Weights of a small transformer language model: 8 layers, no biases in attention or MLP.
MLP neurons of a small language model. Each row is named by its layer, matrix (up: input weights) and neuron, and shows model dimensions 256-383. Each number is 500 + 25 x the weight over its row's rms, rounded and kept within 0 to 999. Numbers have three digits each.
A block is one neuron, or neurons of one layer that tend to fire together. Before each block is what it responds to, as a language model described it from the Wikipedia text at the highest values.

Responds to: Sentence-ending periods
L4.up524:523511527527538459453505483516516486462494509510513502477477510469493496495524523536474509539478489449543499538548522545515551529516494441518503511504490532520528490480509505499505478475479513498497545518466535487508532494506517495497489507478485463469524551518462527505506486496449509502498497477482458483528533526462489487495480527549481516509496522475527481546485480469543467548509
L4.up794:436519518492522482480519517499511504503515518494490504519463508499495491493491507525518481506527488544478523478552460511490492535530467521465532496473514548498491472480520547528459485531497472517508510505546496514510527461476515475517466464514448540479496464489496491507537488498487488493513489476511513498499523500513482472492476486462448462473525479442475476506501474527536501559481
L4.up799:482487485494488493510485499497504460464525513481456499533494522510513522463489530550492439516523485460493508479500485498539470522500446494489519496538528530449503479496522509505435505480495509515506457507518516524530492471479480481490496483480467507511510519533500526493512552499531497511475494519531546525482522524517518478512518485491462469502536506484476455478438510427479487491543
L4.up874:531506567519557498543506467516481523463512505520505538447513487483516529543504496540514483531529473466538502526496545512534458566521512468497537498520503498476490488485540501489501502487486519499501518508475492449472523526494482537523473505453531453476478512535490505484502498473437515501482531494469468484479521450522500513513478503496453486502542520493501469542546475487475485540468

Responds to: Numbered-list and year digits
L5.up47:546463513499485495460517498477503490504475496512477502517516500445509499453546506502505508498509480520481478462456506545501558495505464465544489507518511509521469512496528492505495535503494538491565504488496503501561423518511513481486541477484511498500499503532504478515468478504484501521460540519517492430510519519476504511502515514463508468524513520465507496519517516507510481479523
L5.up201:509519520440513541473563527517525505530465459482526501507509501452540536511497508496490484504510439461513491497518515482493483474503549446473480513525513542530492506508527497484451498456526515487483521518494504494513543459487509511489528522525468529445511491537471544485490499478502507483531483495503482515501494472461479469489508516512502508492490486504467470525462485477495536518516
L5.up417:517482495511523461477505502521525518501491537539499488481482502539499521468506512561473512495503500535547477457534482469563501484494500510466463471534506529518503485487517465450456544499526510495502494498520514509557497525516505485513541491539498509500535510510520511472480460510503533491479505510498518482550516520476505490501492515460468490566524508498466516510455505509502540504500
L5.up429:554499524484514548511524486576514502521461502508530518505467504478496482507536518497472450492522476496546515475460515480466521504496513502481474530526483538524491549509448486517473530483505488475496479541477493458537503479521503469529510506525481508460554533532502526526453449471505490508495484493530515464476502488470554462492460530485502488503533497532522500513495479502495482495504
L5.up520:494524473515548481483477483531521507509503509477481509511509501510524481561466511536498495547533524468491462482502474456494502519563493511468541528488500534503513556545457490498492446497524485454496470474477522483507520541486478516492520524518506477474528466537506496492462492473428487496496510494538503515461454483529518490507515531492470498479490500506462499493486503490483480509453
L5.up529:521541487498515506472509478469526515495522516482516520515518480466492514486541505501511492505572525510487481466551511491479487502487510496494474479526456519459493507452444532507461492480490520462469485495516512475528471528460462479470498510502497475524541496515497487496543473457479502519482494492548488485505545495467545501525508545496451525491499467536483544512520479509501499489468
L5.up568:475478487508502497472525517496538532485507511485474482460489516488505504483450505496502499483551505468564486504496484507524528524496501465477503474492471502515492458498499508504510500467531531454497541486484517468538540487517526513510490522500527509497470484539531489524486501495453531459504494494537491509514507460521596521502476571515511509534510526521499482506497529508536523499515
L5.up693:500513505504522521483493527519509492555464460487477499510539488498515497534484487538508490517530494489545484517517525531525495481499447503528474490506525493517503485514487547457566529484491538448501516500458491524496502529498508502484531503500483474500513496520498524510444498524464543564511539492498550495476499497470493501503508481496490545546544479481491478470456494498468484495477
L5.up732:496511486508559473471522506508476499504478543482503513474518460475504499518535528517495481480535489468531485450530527454533520542547487491473485501514482520520472511500515514481498511453514517493554498513438507479538521511526513466501522505487525499485497465501501484526489455512479499503475497515517525517487503500496505475504491497500498532512512519466444504527500501481486530523493
L5.up750:466493497534484492460501564530494479508483484500486492489497493500522539499500504501498448492512503476548483497491523500485492522543439461528518486516470490463492535465517459488477514499486525519517522499512502483512547462435495500489525532542471503487497547540511508490503485486472505467478493527507516474456524450497474521529494476466478535507493501535542520513480503517482507487520
L5.up785:544482462462496497492473511489480482528531528517465485466499505464544499485499501518505473532501481478494466471494524501501515526485479516522465537507533501516509488520472503494502445460513509525517497494499501516540493484479485484541505536494509518512534556496512507533418495488490489509487472513458526517500510488493501505503481519502451473465471491513460521467510489445523445512476
L5.up880:514524498538477564489511526533512504533514540478470513508492477489536520487459484512524450483514493474497466522488475491464473487561464507507493508460441480498510482517510500506477525469481545479456493502497489499501512491515481461516511500545456527497537509535474506517463504492484507480502498490526515471494516498531538522503485551486489494497502486517504513501529474485485483525495
L5.up1292:460506487477470528465531495483507478520496486540498520474486518525518538483532501503509433503502517464540477492514495470464531516451487514493474483507521528543452508499484527477489489519565464469479516553477505480543499487456482462495546530517475494505523522507457512508470479469471552504510500527529506526497480480502490531500503485491517501497527529514484494511474508514485536482540
L5.up1363:490510483527500505471510468505516480491512469484485519508529520528517520513504468513493486528540532458536479489460499495518501496533458479493506459502497466522513493484480511477502542486461513512477510511488545504499492460523507526538508513495483558480510521529478468503474487535506427506510474519516467478491504516447524497483517476534469525527482565500490524507487497464489486525506
L5.up1416:466527523536495493459477479574493522533495509492517497486458476527511488502488508542474490513569483440479486512511515467519483506539455487525536491502519516481496523489499481481511507497534525485504570556448511467469492486492527531506528507480513530424519482529499515470526490506482514452509497478504500481469503503482527519511498510524506517489511518508531520518497509496528513491540
L5.up1476:460501485484515475491518503538486545522498502523478486503476495493511476452483497528514493534546516452504533485508521524437527524545460528483483525498504511446499488502503476514474507484483494481509494495485508524503494491440462503468508570462455495477528524493469502507497490486470480505489516496544499478490473514477499524502452535565498482530489535479494492503488505476509510510465

Responds to: Quantifier "one"
L5.up211:481528501505551510497493531522527502487533453512532509477471573476483536465466515522477507557531502439549471507509513522545486506534474482526488480475505478512500510448536499495491512481514525474480500486424527486530486452496501513565509526493508461509492488541531505485484493506479515477507543469504488543526508462444530515519503491511469469491498530494528499484541473517546477519479
L5.up260:516518481495515500510483496533521526511488508485463417475538478500544513500513487499494481525501500492540493529542507517509514507543494473524478521522495504494478510461527481491489499495505476532496476482471504515478505483453512527459474558483474471503490493522501502501508504500520510518485490479470531478511498500511542534479451523509497478482525511491469496500470495514538503522477
L5.up323:452486515488518472492529502542472473505453504499519488513515499500500488454476518542432474509554516460529485474545509473531522508492501541510513482492525494489474508481518483457521511518508487516491485444504468489482430478498464483462495535520469547469482515502494493497461508502491501562509491511488512511512487525524495508529488502467490490523492519491488474504495500485517480523529
L5.up377:533482463531504529510520499515492500502449490523493519472538487521479512493484468510484500503473468441477494500491518528510535501502516508528521521480493472515518513513501553527470520491495521459531474470448532497515476425489526491513475524481492500420473514479510492509492527485510459534491512486563491512530481493493509541451519504513510516486546506474501473536496536483556469529545
L5.up450:512458459481543483499519528498517521517510521530501507549515451469529514485493503473469511484515474507514488516456514465472536485480509508450490476507555553456486529563510498509472504512462482489524475458484472471475478511475430494496457508502483443503495481470547506531503464473497520545517473511496538526534487484510500507539522530492509521521507498455484516533503480559519506476499
L5.up497:512543511482536511485474511480511485486463523474481500475509544516559500483507524488525530493510491484525506455516526487492498519504491505480473544489469482503469467542439494484493526503451522486459514482465490465534507510464510516467497517504498504447458503537503501501496482510497528498520474512510464504495508480444455473468500518502509492503485508498505498515494506476501492514535
L5.up516:530522449490488492517493519510482538497483466512482489511508494458488486472480531495482494458487465500522472457516540471501465503503469501504509495496511517504437507464464487465448494424543496490496513532521500508507517513497520546501511510461488467463483482507506506455512468509477517491434537460456537508517495463550443506547507523489490503481512502511531496472485458498525541503491
L5.up726:514513505498485505518501527527500518514487449542474492464503495487584502523466510507463499488500446492466513481483497497498509489522520454467506467502514534507502487509519528519475529477486463475482471489489486538490495499460480506467439547514481442489486458503475485528515495487517523493502478523489480491514488507517476537528483562497512477468524515452491501516491489475544492569497
L5.up776:520493446513464520512456481518531546490477457529548504477517524491514529503536484505536484521498487509477510520490521519514505509477490463485487476479527500475484555488517465482510473447547518434540503513530502511514530494480520474504517470495451491482473456524507556531500473470488538460492528508474467473528555475482465485507482557497518509512503494473487461494482473483502549571488
L5.up848:481485507497532474521501489548519488462490514519510497507488493489473500495502505512486493513518527484486514465511479503502474489532463488508454504495522513514483524486526561508513485482471495495493506514531519487486478460467497503480506536475474485501472468516481508493528490527472520499524468536493521452534505486508497494516447504537466492508488562508490529494479547477526494579525
L5.up891:552492508519497464462481510518498535452519490528461505440486513490523511534494501522499511546515485508488495522505492489513503545512508486509505492504475499532489487523518492490498506486481505542490507492490480557484487477440493487515494537502482512459462529504489511516521502509487521528454474514517485527498486459511506486505489483460494457484493512503500527518524501535559559556495
L5.up975:570474507497505541524504486514546524501479470514549417491521449493555521522485492514511501511495466478521504502506513490476480513494485506555505507498524499518480513507489522482485498457493508469504504482522470496508470485462509483445500534479466461515467452505508548496491491533501525529497478480490513502534495470522516513459509549506503480509500540475533448494525495523501512518507
L5.up1017:490508516491503487562514470599494501464469531477494496491471501498519527511473496511521498491529515511491543468549500508522516465523466493516528499507515529498484544482521467499506487487506513495518529496514521559512441474460506504497499536516501481530504501494495489446496467485472476505522498506531500478507543513469459569490441498513495508487446526467502501515508521472513469543505
L5.up1165:474509448479483536490525533505524469529467446502456478460517512482528506473510473498490446490474465466509476492532499512498498450521561484477468505488470497432456499472486531493535512486504523477462502528484491522501486475452557529459498514542470495476487484529517520527527547478560494478496476502514493486486503462514492523473525519499486511489507543500485499505489480489522511515474
L5.up1169:493480508471489506533512505495512524512507484521487481513501494471552489499483504485517474521549484468507512510501549498522527505490504528493479549504502518460450502495538513453480494490489496502484471500454471496482484477438492499457521532495482509460487457495522483498508500462512514537514485471492505444508494496506488483498461534457505450494508509501516475485500483518525522499473
L5.up1377:499494506471529495496471498568500479505500514519511488498471477530509546535489486541472493506482470486504531481473508494514466552533491482495489515515484514518504559487516470460487523484477488450482518541498521511442518491467527496468509537504432469484485512497514504523513513507496544514523484531527535506506525530491443452491483500563531507519456478463490503505481500516555497543548

Responds to: Word-completing suffixes; more/most
L2.up677:484534482503498497519511526568480507550487497497511482511523488469494488499521480499477506537462466502506535515508556455472507504496466508465512461546524507534499529547530503456459522476517507504540518503466493473510495512471502497515505489487490513476486486514519506481474489502488525500465451497527472475494525483455502479462491506522506451472510510437507468481451500514538557497495

Responds to: Paragraph and row breaks
L2.up284:482494508510512476483506492517484482504472518497490467515472478510548532522505462536524476494544505482540519500518517494506523554526495499512478550494516504477464491478475522515476526470483484443453570511469463489522486485472540530510517498493474506469493484526484535486536516504469509509534504479564553479506475491476494504469507516510459495495500532476470491509513477513530458567503

Responds to: Final digits in lists and years
L4.up15:453515467506496509469504529524503501484469521542446520488506508561506476550517510521550513511549480488528530491523508436476460499489440531532477497512505524550478464474489467466469533463479547461471553494470523501501470504476481543522538532511504487494463492530480544525485470494482542493516489514537486495497530501509495511526486527470484436512485508502458501464505532478490492531519
L4.up471:506473499485523489509537521531505489478511496526492478458478514510523491522463481519520516546480528472539510543483488529477491481523472467503473504517519506480531542474500477495541521507503519509480516443442517468510525480517504492523513521497496483493506494497497521501463484505470539481565506509547529496475489497505508525513499482489515520485516501477476490493499493502506460491539
L4.up472:478508468495513498483507496543565525467457512475504490537511524497541505511471499528466444524512519437519512514460528507505527515504480505491494490550470519482486506494479516518475538479515505520459521511476504532551517527500500490497533539505461478526493479504496497517440490538458517515534492475546514442493511525489515497534499530459495524497496507521501531489491531484509494503533
L4.up836:465504561486524523505508536505510539485490478499462502526518466557500488512477509556518491511498509487466451550524466518511484510544531455488510477493465509482509504506487449510509510445532524507476497490474510508553537503492550523513501503504489548465488506531544475498513487473515508479495484509504470482492508492476493541496459485488453486494494483459484482546495552506481522472534

Responds to: Determiner or number before noun
L2.up1497:515485485506498467521499512551517535499481511486518479494518570455509500491495468519505475524503522510516517521495539489514464524533493472527501501546520503503489482462541513476523508492494496503488490516510491486465510503508476502459482537451492449502460534500503506469502492486483513479512529497492496510531493466520498552509508512499510470502532496487516463499485479457525507540539

Responds to: Sentence and paragraph boundaries
L5.up22:455501492501507475457501481529507485492470478507484509496506512478541537464542516483520497512543482461553482485533495454501470555493502443498480573527481535532503463503494529473474492514499477510493462502471520512501489455503525534458503568461482482469515483494548539535470502497501537525500496484502516514485446492498522515518513460531480520520486489492503457506499483473571464479489
L5.up58:462479515475488512508521518553452476498528500504497467487479486464564519469488487508497477520502509514538480499498483506519502503529487529492460480512504525487511520470499478518494508493521504477494493529504524479507501451492487489485535529493543518505572495477471554488479521454487504521540513509501502501496492497494473509499493443507522547507530506469493479522459515502481496552469
L5.up169:497489469492511497499519521521498464553478536511474484494491500474534497486490471517459441502525500475528457478499497510486491495487501502476476510545529460493548491513523536467453568464555527499506490507510509516507500500536473479479501519494494515503511504500519498513497540491497522484496493531555524525493514491521506548499462477517546493475514503481489477494492499529559485485501
L5.up213:450524477512495486489496525522497518551485489500488498474496468503501506441495482470520493512509505478523514500485485521476501492522480477487500553520514510450518541514542474505498478523494496514501477503459525534522495485512526519474517485480463516566504470462475538471497513452474529528493508546506557479479472452519513537510493504472523496526489527536510497520474489489538473438487
L5.up313:477554491516497462477511488535502519485515448502495522511456477498550484474495444502481485507504495475546481513522529528510547516509530494464456489488488517489539516475492483527504513514476489470514561497458537486470526472473512489513496480487470431488527562509518469506505516481465518536510498530541464485525484492521527495529498515507518474507489501521466518479435476471553468518486
L5.up344:505505487518472488482526512531540513482502484517471512501466514480576502450530492530511468530571482479571487513494486516502517489526528467500496525510517494509508513487507536496518506498515502470474508496513502508518522490490514499521498524463452444474508505501491507507527505494463507509466522506473496471511441470495566526501524516497495501530504516477509510489448471463517461524485
L5.up558:485453492545493484476477496503506496463471490524522544488476500505494479534528535527530486543529478484535496450520502519495494524520506531521491509511525518489508514499527449508559498533521514546463517479490507493511511487491507489534501475443475485499545537511518512492466499512487519518570522510501511527490501494495537497502534511503525490507490516502458484495507505520489482497492
L5.up622:525522490482518502503468514499509493498478551511528468497493525508538464512536476497507437566520458507511530490503463483477497505516488479495481533488501509479495471482528553473474494468507543489514510519480487525484478495499498552566509539499461481481533517535456541448518524490525490484530536496521468497499528521473545530474457484479491507513490540497513449483474502466515492487488
L5.up724:488493508460518452427523502488538501522519491498482466485498511475530487498462475529514423522492469504506490495477524479502490496510526489509483518500494516514497494487524511496505538493468511528478510538498503512484502478485521515484524489536509529490514520523516500524472488482526541488505503484556563479475479445475535491518519460467472536491533527527523464516471501503499511544501
L5.up1129:528548510516474523523514500496526475471455505509517511523473504502516466538495486492532463511504523435531502452490490477481504464473503509482499535492514511479521529450508550507492533492501515476497524507482504567511534509439530503524500519459499485454527506476461534469481523515441496509500519512477550502487499482515523540508506514545495555535514515521473470523479458434504463535483
L5.up1177:524516493541456491505503522492514467516495498500480505480486499490550490479536481477499459514548500461540479535525503549485467470492516509503471467479500528470457530467512532503496518454507516485488524525498530522488505497428512501507498505509484476458546507510494513527481510463483525535537524492501492493506508467491531483462513492461496505502494485507497522522440486529538475511485
L5.up1237:472495466498505482510478494483498500469478479520488509501478513480534509503490507494520499522524498478461509489488497492532509520454468474488464530445515543514525554442534488508513514505503529485502554542496540481519535557489517483547532524515504514451504486488512520528482489508485492498493522516534528533470491472480513516486496509509483495539512544509517484512432525515498505489563
L5.up1289:425486505457504484522534502508546492512493519488501532464501465529517513460514547528487451538523484508508454482515497473498505490520458449530503492516522553481469472509504505477520487468484534481489479508496558489522488494490554502464508491504473468455508475506517457506539524485446472523525495537517515459491459487512521532513501531508497529492478536506462499558483529463522480519514
L5.up1329:458506512531493520517513501509510530486487494518488473514508509521522543513494484484543471531548495469528468466460492504495431484486489477488459500530523511479497509504512514510500483526486531522442507470523504485498491435494460494548494530533512512494499490483503498514530499512497537508542510495481517503466491468527490512474473482508484518517535519473492509504476506448497477550538
L5.up1424:500502549507521499480503486498508499494507502448526501500511484505561497497499477478508460508542534478549524463508523508489493529522491461510492500489530493483526480525532514493447548510519508509486527491449517490510504459464503530508487557504465466501515508481479531503479517499456502512486515501509507510509512460501543520484443469475516522502481496473482517537501479491528470509506
L5.up1481:451502505535499515443522522522466518517486497527527527485481497523524513526476485481500421476514479516528536499494497507480481476581530485516461488464497526492526514486499521512449537482505516460480507497478523472538506476475504490477529556462484523438511491522465468482506502483485540539575501491478498462475469511510529505498483491474461507504527498494483509464506482500515439502534

Responds to: Word-start fragments, row numbers
L2.up1102:513484528498512512450493496496523488502439521472498478515516475571520488514478524502473467546523496509509496484501461488529506506502515498513492519566521495501520498505518529467503472475521470486476525487456503482512497486525493534512503503460481525528513471501505490533499519457524457493510459553505506455496527526514490506514477518466453503501473514516452499567468508512527498476536

Responds to: Passive participle after be
L4.up119:511471493497514497484525488510498502538513518489453474498488518552518474530523472498495491505497490528474527502486486512497568485509469512512528527475469501468494498471476484517524538504485513511504543478476529523511450460440550541494514478476488516550481537501495539487475472486502506487481498491514507494467530459483502484507497524475482492511521517491504457526537522513493537504483
L4.up185:513496489469508521466520538497513528490514488553479510500528496517528536497535489512482481487476503497501495530477489498520505470521497486520458541483507523500499489480471491522504519488508477485467537520482541527517454502455494497499463526458473477501504523537496508498493504502460528520494502491466487478499506457475435514498481517496462513512559492512540469546512513521518455508486
L4.up401:466481494461535529497530483584550507484458505501484535489510491529492478522528496488532457525465529516512470523495511476474553506518459496509518497484512517511515472454468490446518507511517534502490546510498529518505427508530439517467507498496498494522524535482482498498480484499529500493481515496480486467488538478448487543526534524519459486541510533512489495493478526504534522506485
L4.up781:490483480493472507514527474529491519463516483563496473482472480471518496498476503500514498525483481462491490471432497510491500514529472472535515546497511523483490489453459551516452541469556527478517517473502515477520446525511487555488508482474494527464499501503507512417448482499470563484525512497512472486486506503491507510529521512490484503483514532495533511537499473507536498493504

Responds to: Number-final digits before units
L4.up604:492521436483455479486471520531533525516522499516495535471510510493486519520483493487473538499497530501520514482482502475527474508538470457506515458527513518449465493512470508502466467496487531476489522502503463505528506511468517538532486542496489477487458472522500495518468491498467513499484492517485494494509501522492481546494469510535484541549527505503516482534507530461526490525478
L4.up919:540512472494485503502500498535478511477454474509497523468485517481547488520510484504484499499525492516527492541502508501499505504509482471505506512538540511522525469506492474460495520476496512467450531456518532506499501478458465472491475526464449509493472484517475524506456489479473471508481488502488470489518487483553524531516495551501489496486531497450527484556507502451488502554542
L4.up962:498521502511460500495514499517521471441494474555538516499488529491491510516478504526496498479546493518466487483493510478515502481483515474503510503534476515523514471477531452519494510469484488477489501471509526494538520497518496517552539568488500479482473488492499515481498497509481496506467529465535497474560493456512495526543459525498486474491486541440520518532504484496528526551509
L4.up1089:524462483543503507472481517536537517489526498492492503505513478524547520508506487500526494507526463501533469479496547497524496470483518483491468457496483499525528498501497502479479484479552496461466508477434516497520544515517459508492465501500458460484500517525481544505524510512462483498476525524461492492491538451497503509499496513466498498513560477458517491480514504488560488549486

Responds to: Predicate head before complement
L5.up12:522502489530489501501510517520473489501455495544517476481550473516502493532487485506483458512553458515508516522507523522500509505516502522522515514545508473469518473513529496488532492516547510440471488478530505517498490478540467474500539493494474510512508552514462510475483507477480482501520542495517497485514523522461489476508504520479506501479506511473486495524502476504510428546484
L5.up63:540503521570505497490470542489459476489485479537505530518534494483491518515504500495502521485477505511537482462486521524471519531466502508460533560511533483471507509481532490490496459554482505545506541453499507511541478469495500516488509485487524511570509507489522518500447494486473506529506482505483503491554538485477484495483528505491520494489507528469509521500450466477533492522499
L5.up68:528512475490449527529530492549488528488534487544491488512565487482493521484470501478548514492458477514508494511462569484477461517525520500449480488495507524529539486533488490518497488517507503467496501491500507511491512488419515558488508500479454468512500442575484474483477486498485505453527515483506492501493525493523490505475503500484492509518537517498524497465494507481495509511492
L5.up77:473457513524518529505515524510463532526471457512503484516503536507491504469492480475496515475511521482511496487472507463479493526518492463511487524529480524465486485507540494509510530519497499483484498525483513521524527466431498516474541541473491476541494509479489481515470461507497472476501520476546481497496422475532499527483458513498485492520531501443467538457467531518470500504519
L5.up194:518484430446491512493497500553502465538480474504519538466514465424516501491512476535536518480495501475510523459461517497483521503529504466513553504497507461486529500484530517479492543485475515484493512513539542526518497489515544488499476492503490502514511511549498497501495500537486505448507447471500508524508470521466450513495528517519496547533529535515518496505500507511535459514488
L5.up217:514454471509505468489516502537501486512502486503489476482550465465523538479499506493501451560488495454530502507487522530476544521495539465494529486467479495511508518497498535516457534466494500514488510518504541513479527466452502500503487508471471519441532510538495527522532490503489516519499494495450524528528500522475492513476463524515526499491552522483488486499502498483506492494492
L5.up374:483483460482484496531501462463487480520513542500492466466515496551499547496510483514540500519514485479512461520474476517519535505533479504523526515514482510460508506493495457504448514487488532498446524468481532518530470500508502527495480479464488539483462485506511497442454500485503433485494493527520486490487507492529477554492494548500489500536455503455517554478541531465496497489493
L5.up438:504511502475459471492517512530545440502537454501562513514524490482549540511497493509499514535499500485511502465496519506492522512463477508483468491490537512464500463517488555465522501503484544489531526482512452501544516488456496493501493499507497492556505512555500533520521485539466486460473499488511476490517472501491521528470487556494542520521498520505494479439484511508526522559492
L5.up631:496481487500480570476538468543507470551514486546514528482484514452534478497470482505530467510491474518511511507459498519479493506502500495499528512506473480462526468484502545495494498490512507507538524498522468488524458485519481509479482527486525512543491498484490523444453499521467494478512512475475507525537460489465507505514483520480469498503582523501524462533497457493524454551498
L5.up727:478509476505484509504456498487486474510486444529514458485521477523537540517517501466500473504540468513482530491490509487524494512523502457505488541489506506451501489537510507508496487457483511480428522515495535544468476497502486486484539490428441534508506474528459449511485494486487516489490485540501515483550482475515530496506481519501494509537528505468480492492515481490520505497519
L5.up980:505516494500460543522490512549472481491500500517500505493507508490498517506498481495503499476492472496471504530534505492531501498520465507523494527487466520523520520489476506464446515518471496510504501487522498501473508484467513526528495484479458513513491511498474504496459489529478515438528465471487507484541515513493488544539473496533494538504496563510471475470499515484548494521510
L5.up1083:491473495506479534503540546499491492511524510514536516470551510515511492557563508517513466447504502542479508494479509427504515505490490513477507518504510536520502516513508499502475522545564492512551518536521482520525482451448500501505473474508488486525470489500405546434486489488510505451500537484489502537498489496491471423517471504531458523525546485506479497503465492503512486503527
L5.up1225:494494536479497462479528521488471509477556513496501543499521482514480471512522448482504476498555501500497512444495511446546558508497519499498483499497508474503499503512511469521511505523551487500477489460491493494494495437513504474515488498454541496524475460489485494543485511488499439502474476523502491517520480469510521523512483485479509532444522476491500488518514533478515473518530
L5.up1276:476435473470497481515476517538480480533497493516473507527529495529543514485561499480539480501498476487533469512493473499497528504496485483464475520494494492519527517502501558490489522512483516484518495488526488490463514532481527503466520480495492515505506449506478460485467496508499466488500513464542497472507483494507502490457508514485519531472483530501469458481492490520505503548469
L5.up1306:483451493501537506527500478511514450485501519546514506533494507480517516444446490485510485517498521501534524559489509490526518461498484456484532526503505523536508507482523521496490506509460510512546518522474537538520506489477540472488503496499488514498511494511500501489469456524516519474505529531520516413546525497517502524508512527479491509501496496477494448490497558498521504533458
L5.up1388:513467538482503503520508528482489458467499484519495507485530505477525517507504483470491487528528530532516515500518519497519543487551489452479498480466518468500502481525523503454466526510526482458516557495504538516484488452538500536476464505465497464510487518463463507502494523480531505469475499516504475498506472478494489505476452531474506496498532492466507442506498518518556457534460